Weights of a small transformer language model.
Size: 11 layers, width 256, 8 heads of 32 (1 for keys and values), MLP 1024 tanh GELU, vocabulary 2048, 8.01M parameters.
Architecture: learned positions, tied embeddings.
Training: a variant of Adam for these matrices, 150M tokens.
MLP neurons of a small language model. Each row is named by its layer, matrix (up: input weights) and neuron, and shows model dimensions 128-255. Each number is 128 + 24 x the weight over its row's rms, rounded and kept within 0 to 255. Numbers have three digits each.
A block is one neuron, or neurons of one layer that tend to fire together. After each block is what it responds to, as a language model described it from the Wikipedia text at the highest values.

L8.up873:114159120122149159175128177147136125125105158103117067089113104144111150087141129116155135100100086156156106145140141155135117151122098101108147096123156113099083144129126136120156099100147124153162136107141104097111119135105128144180144155131117112105142105110115135117144141153113088163156208112122113155171105112152140189165115136106128112150118123125173113099143146122128097151116
Responds to: Infobox field values

L7.up4:131132118146110111158130163109154123117123161130133069126130117165117166123132159127136069107135111158086122116131144148104131132106138086118136165095082144108120135165152125121122125105170132151186149079153181130136084105155149112119092105142115167167099127146164131100098116145121109138115119098125164120079119150145142172128171167093084145141159153110115101094137137135075146142119
L7.up32:108182134178147131164099165139150107110160109135141063108113119139102148122078106096128067123193166123147148155133152117157122166101118131180147150122130129144145154116167140145124171138125131173142134101146155128139118106148111137156140113147168097156116109161128128165112073151120118148102129138145084091092117154118130170132120125108105091112159105130151142108134116125074118116136
L7.up240:101149129123127099172095138103132134168121144159117120091145105104126106135154112128141165139192073164146145122096187177083147117115104088116098171072092118159130116112113135110113144129154137106113119135154121106134101129138130118093125113124124100142102147127126102124124135181116095186096167148141146129112163106167122160151167120115100186103141082134155152127113161185087144144116
L7.up532:114120129166085143151086128178171125139147147147065120138117107137101097126106088134148132154146061121195133143115158149121080134142109166128168146114148117118126110135125114089127143128141097132153139161144141135138123119139145148145120146098114150147108083107124108169097094127143107110136107110155116103101095117139145157096136127132139162123151115137125137138137115139097084132080
L7.up535:110093139151101105150075163117160155137119117148127150141144137089150137103117102127144129130142101123161172118151154129157103136126097144132153130092143169101093096156116114107143118117134137100131150136152125126114115152152124133109141110127124125076117137163110149143096079097122104164102109144142114115138148143127119118120172113147124141121187126152150150148051086115135129103118
L7.up584:119115159121099131135090178107138117112120183085140097122125136132110132117121140135112082140161118124168108134111146123136130131086153146137149117119125126121152136100146126105109120138142156088139134109099143091149132135131122109178150140133126131134151115123173114114124132161116092153105109144125119148108103154079109125168148150086119113109104130126134105111102133113106109132113
L7.up634:136090145158137116138121136131131127139177094129086044154112113125096144118140153197133091132140084110136124123127164171132091156117079125123129105080129127113129135146169126148115111109105133118103160123127097099159149040119153108129103071155087144104135147136144132143135145149133116140115118105106094136098157145103141140164157086125111128161166125094113125132114127170139140134129
L7.up1022:122105114140099135134095138121138140106125104153097095159104143089151124128105080141159151116129092134157106151126156131086088182119081107139112158147110116102129113119147131134100123140142099143126161114142126107141112142165146114105120100169086165149106127152121157186131131144115142143150104124138148116096152147155115157123180144131074108103182131162141111144067124166092090117124
Responds to: Digits inside long identifiers

L7.up247:171117190140135127136113179141155125121161155094101137131131123113133133097164141134130114131136136112106096137114102154091139144131118156115157121160155135113114145140154114117105109162134111136103132117088107117103085124085175109105131113141115141120139128125162127156085162126139085133114154139158154123149120172137114092155130113164146122129083108161114109150139082105148083134202
L7.up391:148107113107142128131135103112159152146145108136109142158139170110141182100117120112118107113144118125111124122147153114111105142124148131122126143113137153075124116119119107156138109154110131168166135149147130132124127121093095102129127114166118099132113153137053153161140108118156138151153131138107130150177116156154131123138141140140109162089096113142132131110145122115151094151167
L7.up444:179171111151099109143160130129141138108114127120147133115179118120122136091135182122113137115177127105131114141171147160135129102122140140121110113103086171135108124141160134100124138107135118147107101112140116120173100137130103104101135144117089111137187150121155114112092113142145116104128137167101125142111132118132135126135179131158154117151087114172149140148149135125127145156155
L7.up590:110149096162144161129086089116130113147107116130117123145160161123148135075145154147106123169173114112152106112133135124115152169126127143091138138169097140084101137104126170127100108137119171124108108084117141093136131089121122140138136125135114137173110134123128138105126129166128073139140138132154123155151143144128121142174156130113093158109130107166130130132076113117154095112088
L7.up730:125158079149079098139150080103169117129116131175107132100137152154141168114126122152127075116196080124152145155120171125128153163107137108114161133134153181123162142086128120131116119160162178133114129137151171101129114090119135109121147141154070127158117115148122145146136104114134146135158100140156145073128147116151115119147139164160112129109073119139150168135068085141078102093115
L7.up762:180109143127137130105118111155117135109146113157139123147133124139128113085130107136131087131142120131125168163188135122128151154096157096087142101135192170134115123134090128120095172183107167094102139108141107114135114143099185115145162152109086140142150135171171142128094129143161115116119153136106140085153084132152126128183141137157163129161116115129071105129117139096124113160157
L7.up832:104122123097111174109086123098152108127138106125126143143178186156131159111149166132102095141124110106136145119144138104127119130125092121125159120138148162070159141150120155124119137160174145156126131127121181088096106126142122140132120066048074161063131132132099137153106127108169116112090139137102118119140114160115116134117173148144122113143112114141178116128148129150124114159131
L7.up959:142098153107114109107124136125171086141132113129088119126173137097151131106132150125109126092136096128127133128156136142098149187090148063084124118143112147121116121134129162121094109137127134149097096125143137162147091099074123156137139123130097138118113144138094127173082123112099108143104117135139166113121137139132151141161175147118112133115117126128153119145111113112138129098112
Responds to: Article after copular verbs

L8.up17:164088112127101124161093124119139103123150112140110148118122160141132111103118127120134096168127070113131164132125131128133133144136149104069141125140179149160130111106144162096110116166123155136119065118116122123117137101127172093148100102098077132144111160141114123160108155137179102138117134120164146135139133149143119123150110082153122138145134118141101100188136112100181104152097
Responds to: Indefinite article "a"

L7.up99:160114199116106138143144122116169101133157146099112089136107127111139119100151125132129103077143106102123126117170097159077144160121152128117150109155127111097075190116120137108102141160125124159137134115112140162151083150145156133143158123124117123102116124143150174138124093129123139156124095140143132104095122143160132189181135134105139139115100077155145157132096117125090129096148
L7.up173:132154136172141176124128126140163122189158110103130123085194130145115081151123132099141091106122154156146113133094102146087125157132099111136147153144108123123108132173171141123124132140118136161137150132105110164128078122116087108086147121151100118108148099128093125149099145157130118115115125118104173130102127130123133145138158125101133155139166062133122161141117127156114102135177
L7.up276:136104138112124124130152122126116102140137119144144135104132157106121123127079112117162102091133143071135127156171127123120130112137111124138126187101145113120159126108118101097130150140126164122156080147087093139118125110126105167152198111109152104129140137164165180147121102149155146161183133173119105125089099108127115131161093105133149144164145091091119141105111126115082113133140
L7.up443:150090166091127132169122123142103071139130117126170141145114132118097142146158102095150147152142134148130125138122122148086123143128140115118120122171102100098116122118125138134095123163153128128147107155144123119130131131116169095130144099083115091153133080114139149121149140159122154119114114093129166107094123130132130109120182132129130164149141124095155097169164127093117101156120
L7.up720:137108126110086128110113165158129151115131094121143119104146137150073135116129127093130121129132123153101135117142129125103156173128144072105137131079153147118142161169149103126101157146133110105125121133136111130126151169121120101139136122122107143117149124114155099172125151121138122129143119120118144112135113139131157113129170111122154107117096123134183135152128159145118131106137
L7.up781:152145173125117142137152101135121113138134108106149098117140111105146109132147118126147126149153122124103105126145114161132151111118139109152129144131138124124131170112126154144120136125152113127175132142107126091108103115139145120127227089087104075097157098149150151158137173153152160121135142111127108102124122154137143156196142116122197121157146120101162144116119123102119113119154
L7.up870:150110166117071146140121115124113151114145119118160139129104158113153131106156088110122134115147143133108097127175128133126136168129126106121114124127120140110127150129113120148082141161113126138161143141130143093142127127129155125128178094091053137116138130129166132159120138103117154096128120082095110153101129136184149123160124091139133092152120103151144122134140135138088069111137
L7.up945:119211124117145101147137134122148119152169138135126120090123134113110105140144140113106172130098143150102135140102112122123101147118094074123160146123114142056147128171096089138126107146127158151137118095167120153177092096118136131119129133123108100142171103190111110143130110132103108087167146111147144137124159164133117136133129093138126097129125137126122115134082141109112127126161
Responds to: Mid-word fragments

L8.up7:117126140118095154118093089111121125133140107144095106119145100129155121160149124093139152136138162159096109108138106128137076132108138122136133162106136140140113067106120167128114132157111143161112129133116133096130102122141150106141150094172052131158165143132108144151147146134119138134116144113127087157157104103118122137134175106141155151162124101115091086183151095170145181106152
Responds to: Mid-word fragments

L6.up14:163107160136100163149120132136116128170154173121122093087113176167142121131110136104095159151176151141175119095177164163105113154092139064094130075113120119131135106129122127099147106121117137133101102150124123121135081125141116162145112104145091106108101134107152112124117099143132084145161187127140178140095110120161143161153095139146114139119114093140111134123134145118061140118140
L6.up433:104175174160085133146105102167143124132149126136131133124156208162109114135096100128092111098111100125141148145126156122141131120122071121170146132101115129127087135144109137120117124128139119126125167091151100159119119157161103130121111113070134138127134138131126135123101124146165109110108140137139126103115105176110184105165176107151157142153182109145134135155083114177118154142147
L6.up434:153120102098109140145142126106121115129115137145140122137149133129127130128118096115126116136185123147137173111169124122123141154104085113156151110117128160112110137106139129075138132126138124112095134089092124115130089102107103139144105122134142123129091129190164113138106145172105123147106129149162148116137149118087137136171100129164169135146133139115150173138092115113106133136144
L6.up445:138141135165148097120127085127120165156142179100116104112159167137152149141123104135152135119176142115076093104114110135117119127118126119131145147132114108127128106073148113099111128118097147114141097127141121137114096117149120165090090156123150120161146102164145104154151128191117118103176179163148157096138115114136163104144094152152133157136130095105089150085114118114085151097121
L6.up459:123136101110103128105110141140129135180132125139133101140117129161139127156175099144140116093125147177134107123152111143105131162118194132141151125134151113061090137115166121100110149098173141107114126106126122100138156130132100158114090120136166123158135101123161089108112107198116112145147125131119173118113087151134160152155175157113123151108104109112152131138144134176087140119119
L6.up634:159135111097127088118110115132122147168152153120158135154129111167149116084123115148166126118115134147156124114154132121129123149121168103140179108120110153139131117150132162130142145130123155131097100136096151118109105081157132133124115124141122127116143109109115120117147127170101142110135145127118159119089127167183172142113139092137120141137168124109127133121072157145079141146149
L6.up680:116154065166145130161113130130119119174119142140110072138137094120134155146116129119136156125117153154116119122140175173118099185117100100142145117154145100081139145140111131114134143115172115121161102112105130094108080128129109148123126108178117081104140140124147106133121118144108121103145173147088182139086129134150106156148105114123121122139136144117120131122132134167103141116093
L6.up935:133135117141108144136126157150133144167125179136136130138126176152130136156128095122131135143173143128108131127178145104136129145090141113178135103137127104116141112120093134072152170137180117133122137158152140095126134126134128137119097154122114120120104093131107112088101114168127124115116142102149160132103074132131151113169117153105116161133145114102119145115128130143106139101162
Responds to: Trailing digits in numbers

L7.up278:125135137184163130124128168115133084117150158146114118146165112159150120127102090133144140093117131134147124116126144133132159170086137125139122140159144133136107113141107148066115114109130113132094116111116128148106106129107112135133164114154169117131113075115119114129105150116114106147130154138142149111128113167126127112171135118192120142105135119107107138137129146147119120111169
L7.up292:126153142130111116146108157122108168139140133114115119101140114178142119122134103122096135086150132136146144124123173163112102137090104133143125143123118156139171140153098164083128134132159159118121130115095129096123091078138100139132122109063134113118131134129160093085097100163125081118130120133153097137126115142103143121177099130121116155095090058101139159119114115135086134141151
L7.up513:122107126121100114106130152137089138129147116112131126129149105162130171146144116124102121146136105186171121160122165185095101135136138105110141117119134133137106093132139144118120137141173113135117110154162109118101175142138141166124097097154100088131153132171113092124125100151117139107153093147118102115162077175108133145166159101113152117146119148102163100170103113163113109133169
L7.up729:118129139140140137107125150109143121145158129152124125143192149131136120182171114133145132126120137159161147115160149132088170180100112122167123117123085125125096122156144116097126136131135146105096094118151163123138093117136154147132095114179128121108118113127106103138111114158097103088141165133110120145083134170130131120111130111141148156108146104098105166103160141156086133138165
L7.up801:136124113103114113115152100169143158156140159176132127122107124143128137123101112133100107138130095168127104135139091170118102121153109108143126142112131121152129101153125134070121090144136147144158127145135168110101140131146175176142127090130164137107124076119121111132108109130133076089137157129121152124123121119146153139128140128139151111142122070120117120148119112156126126081135
L7.up931:154113131124090137168158139162142136142169128112169131174132124169124128116099112110147135096166162145180161118152128113123131136091111068130135133097158085135119111128143147089130160089114129139101119134116156142115154125096135142112154075185153102119177131161164138145105121193119131139111158123107129117166067108176159149142115091148121132145138120122108125111141141113098180119118
L7.up1005:111122111132122106153115117129132130129137168145061146174211142178151153136096086101114140143124133115171109140153160142115112132147140147140112139075109116144135110124092139083116151111110130107135113112111121118109088087149139161129094127074142078151155116127124101116119131099157131114124150161114150096101140132138117143187143145185139146116117104108130075151088154134113094106123
L7.up1016:127101158129137141090132146079134114146141117144150126123176131164105154142117089135100080096177109150098128147111113123143151121099140091134141128125124117091095099114127122073137103124134099084144129182141140117078099114087111132102130111134140160154132092152083120134066110153107131072130133152117148131122108171116153114120145091198124151098152095135120099148131127150122117135148
Responds to: Digits inside measurements

L8.up487:138139105120085118108110197114122097131117180180123108107180160171126101128137108120171110140128110142161124110132103131143163129078125105148117165132146121130094084122168137082148110106127131105115095114157102152132134141145143164165104109135161146108122111107104084084112102155113099136121145130137127142138091145138170113154159162121132170124112106115124121131125122139112139092162
Responds to: Infobox timezone codes

L6.up38:117124116110131108124131122115155107174119157146119118118125100161082130102146150085090183142146059138135118154128170095135102137131137147112107150123114153147107176142110099143111111165128162100135092100102181106133094099112146116117100114122118161148088128118144113116120156145140138159103143119150097151080160197163133170176128116133116139132100109124122131110124120100135116120146
L6.up301:121104132164093095137153092105198101101144117088103156104135130189093141137139135112097128146146102102153160171105133149116154120075126091121097127123180104116153133140114114094110153175103139098113118183135165153107096136090113097104132139106117135150109088102127157122133083143146140105112120174117137131110131130112136141107068103150124131130100143108144109113113105065108127128131
L6.up366:145152074165131111125090149115117150125126110129115121134132131152112143129107152145142100132166116153157127192139127163098159172123120154146127152149130119130124082128160160080116144120106146131096144112126110091126110112129084147097114105165141136101133123089104119120096120130161127133143118091120159148107108103137143138156112128129207163123152084121114105107138090096127112109144
L6.up457:166161142163089105119125113121127148091114147152150136151115149127090104126143156127087134112135138095165119103159157132095138158114119089119095093106129126122118131140104129104088150131078154077137121187162119163124124120125168095107117080113072129157129115144102140154108147118118123153126132109168101113171128123125177126122158092167128115132140074143145139140115113118116133097149
L6.up610:159114116145127122115075132136133123194149133135136089154141124133103121090141126131101144110141094155153142133152166123145154157138078143132156168136129160138108144129131133131089115137126148123102130121134155191115088134103135154117169107130155136129126108131141159143095107139118136112139156121113123137102102145129161160168095104165115158133146078131114132102117044111140143150146
L6.up742:123130140186108108124120150107166093142152139143118141153151140144129176129171099096125132115173144102104177151108129125119169103140106143125113183138129120130131110141137136084162134148221108132116113128141112117140124137130173136086138117118121121146094145136127129147073100119106121137103113096141107106128134154123129139162167110169127119129151078133127101165148155106122112149107
L6.up792:159124128127082117114136114098157150128127136155074114143169147123096182122145125146119130090183103136162148173078121150139202151135096111097124198140124134071109109108155106132109166127160136144138122096129138090146123110130174098152125075133129121145105146107140151136121148094186126146120145069118118170143098157122151118111171133126112119116126094151113107128138096077150110151134
L6.up872:172139111126124092112112109118127115092123110117111101129213118167092189127123117144119106126113146132133084122167120139119111140125147077139137135131136144123135102151105126166136159135156120139097121117093103108130121138148131130121125093119105121118153136124145163179110141136135156098152124086151134113145104119155185117153122099173135116152094123161153112112137111094102149135133
Responds to: Article "a" token

L6.up56:157136123140129102140082117157136133136146155131120137138112136116075132166134152101157126127098112133154125125155127135137123138139106087132134129102139100171125196119102093121121161085154129137147123146148177160102137103105151150150096109058105123093133089143117118137148103116105146125166129120146152097133116139169144121130112127111182112106124141130147143106123139126154157148126
L6.up312:163139128107123145123117081109117117138117146128083127135181129112127154091173089134103130127140161186163137109171130155110113140151148088121128135108154111115116090155141137086099173141123158149092118164121151085150128145124139123116128081079113097086113125142072105131105187142136100160140115104136111106114141179145117133087150085193166130135147101100137077151128091138120106138135
L6.up781:120136164090139109170103144145143147126129109128137123136107124125089164152113147117140121139144112152147139124135161113156095137111129102189117131110151152163186124142102142163122116124176097158142079126121099109169141097154161121136113075122128111166167105167151122149136108143122137118114130162141108105106105137143125171114116129090098092113155183094140121110118118129090121131117
L6.up830:168073095108144116157085137131146170150124144090097085133122131164110113132146151119116100117123132155133149161121144115143083197130138135157174126125137115090130120114118153121070141128116120141109133116161121112106122132116117131117122102147109106097135130163118060114133125144099092158149138135134148145189132154155126105108155117122126134121142091151097117155137081141130079112147
L6.up870:148133099139088167121145118124115138192119089170128133133146141141109116128098100116101109181153155141149165150129157151110123117123134076197113095104113091096134120129134144152102172140146115162127156154140133118102127131111092167144082115142089088096150116111120092143165110151134122121119114134137137121161126116159093139115149108135144100136140095153126147090128144168121127121124
L6.up954:112152145137140085184109092157142128110130124099125126129136122127115110147123163120134095131124127142142127160181129146101119146112135132156147121108150154114133150137103097132115144149155162148121118118129081133130139110120150155092097111096154108093146097137133103174153143131140125101153143171131141146120137105105145167093135092115118132109128155137115119106130116167094110154106
L6.up1011:135153111167158097135143105145138116129176092160090143159139142137102129140174095108099096142149116149115133130104150133109150143134116083123091108125160147092175088140161123134108138098125122114120120141098093087132139129117179136126144071127107112104152145097100106131119153155151136128098132129170114134129125150110155158099184136151160113140184099141151086159132065160108108130152
L6.up1023:139112095154110120140125119145122119152139130165109108157105148122144175094141139141183179113129146143149146131166122115107060115106177150146177120132128130139101147124127123121109148083154141190119116111152151103142117114130137122128159101125141094113120133165141132117090103132098135127111128152079155121150127130188113095100130102126134152113097133109112105132150126144108128171181
Responds to: Past-tense verb endings

L6.up270:102154146144136072149105127100117151119160151170155027145132119142121167103152139153169127129150122141108137126119155114128123150090106109121121136108106120120101136114129096111116110137169163091127102068128124133115093143150136142088119114131130121164097127110142119133120131125100091124125108123160154148105125154154140134155150117125123117100157147116125125153102107160106173132114
L6.up442:094151150157102113101104169126143144150167132121116118089125120128137173130114075114153133112127129133139146155178166153112176107093139153155115154125116122107156122125162123114118170086090151127156115108153150144104078143149111142110108130119127095156122125153171105073117106192132085121113102123130129138120104127132134127107117142127140138101116105083130152071124139130085093141180
L6.up505:128165143121118104100110108105134133112125140144081104172164127148116148121168137130119107123157132173158134127117164151141144113116125140120171111121142117123138115118136132138132109109096103147129105124105122127102129103104145132148110112182122111107119161170185149113131105158107101136109173141122124094107131215151124135140162151128130145099104130110132077139134115096107109104152
L6.up604:145115153176088134133078130128125139147141161184098127119126151134150121081134080137141101119148092106121145147144134104134131104082110166168124145114139134167104158143106098126130143131139124151138162112194180105103165120092129094162110103128137145100065142091120116109140154156092140151119137124170112142105131170134121127141135121141165113112144142090112115130097115081136098144128
L6.up743:118244145145107105114128130117110105104147161149106090136125117120127145125108076166141115134161154152116138133085183124098119109092157115177159148153101119121155110124140122116083142127174171127137143110150141170108170123147158117155123102185088119168086139131128130125144081156097110122141116131122160122101091124107157113111164122112115143116158124122124158144108138137094172128115
L6.up859:100125132180120109134069114130141169124125121111122145143139142124134169090129118110068102131153104101164169143116162131125094126085095147112151152099153178117101140145125137066124127148137150106135136097103130130166124157150157096147147106117106082075143146157163115130125084148145103165131103137154098088132116164145119134154159142123111151133187093132149084158076108123118138140129
L6.up966:116095125102115129155124190113147096148129115129112154096144118091121121130128127129139100142129126115133166113141151122137137138121129124173150129116110165148123177114152145080094124122146149113092069109090099166128135120130189126130165121176112132097125114156162128121153144180120137146135106112116109091097169112140112123095140116087146093119132131120155138148141141158095102137112
L6.up1017:111145139131070124091122175124153151125123123111109099136112154136119186139078118104128095106099114138109132136128190177143087150093116110146176144133162180090116156144130090139140098120123166117157095084123138133132092103138153111128150112193082140131124119121154107112142126144113092126129119106139137132152129151120117159158200158121124159098137114113148149139121120133106123108146
Responds to: Digits inside identifier codes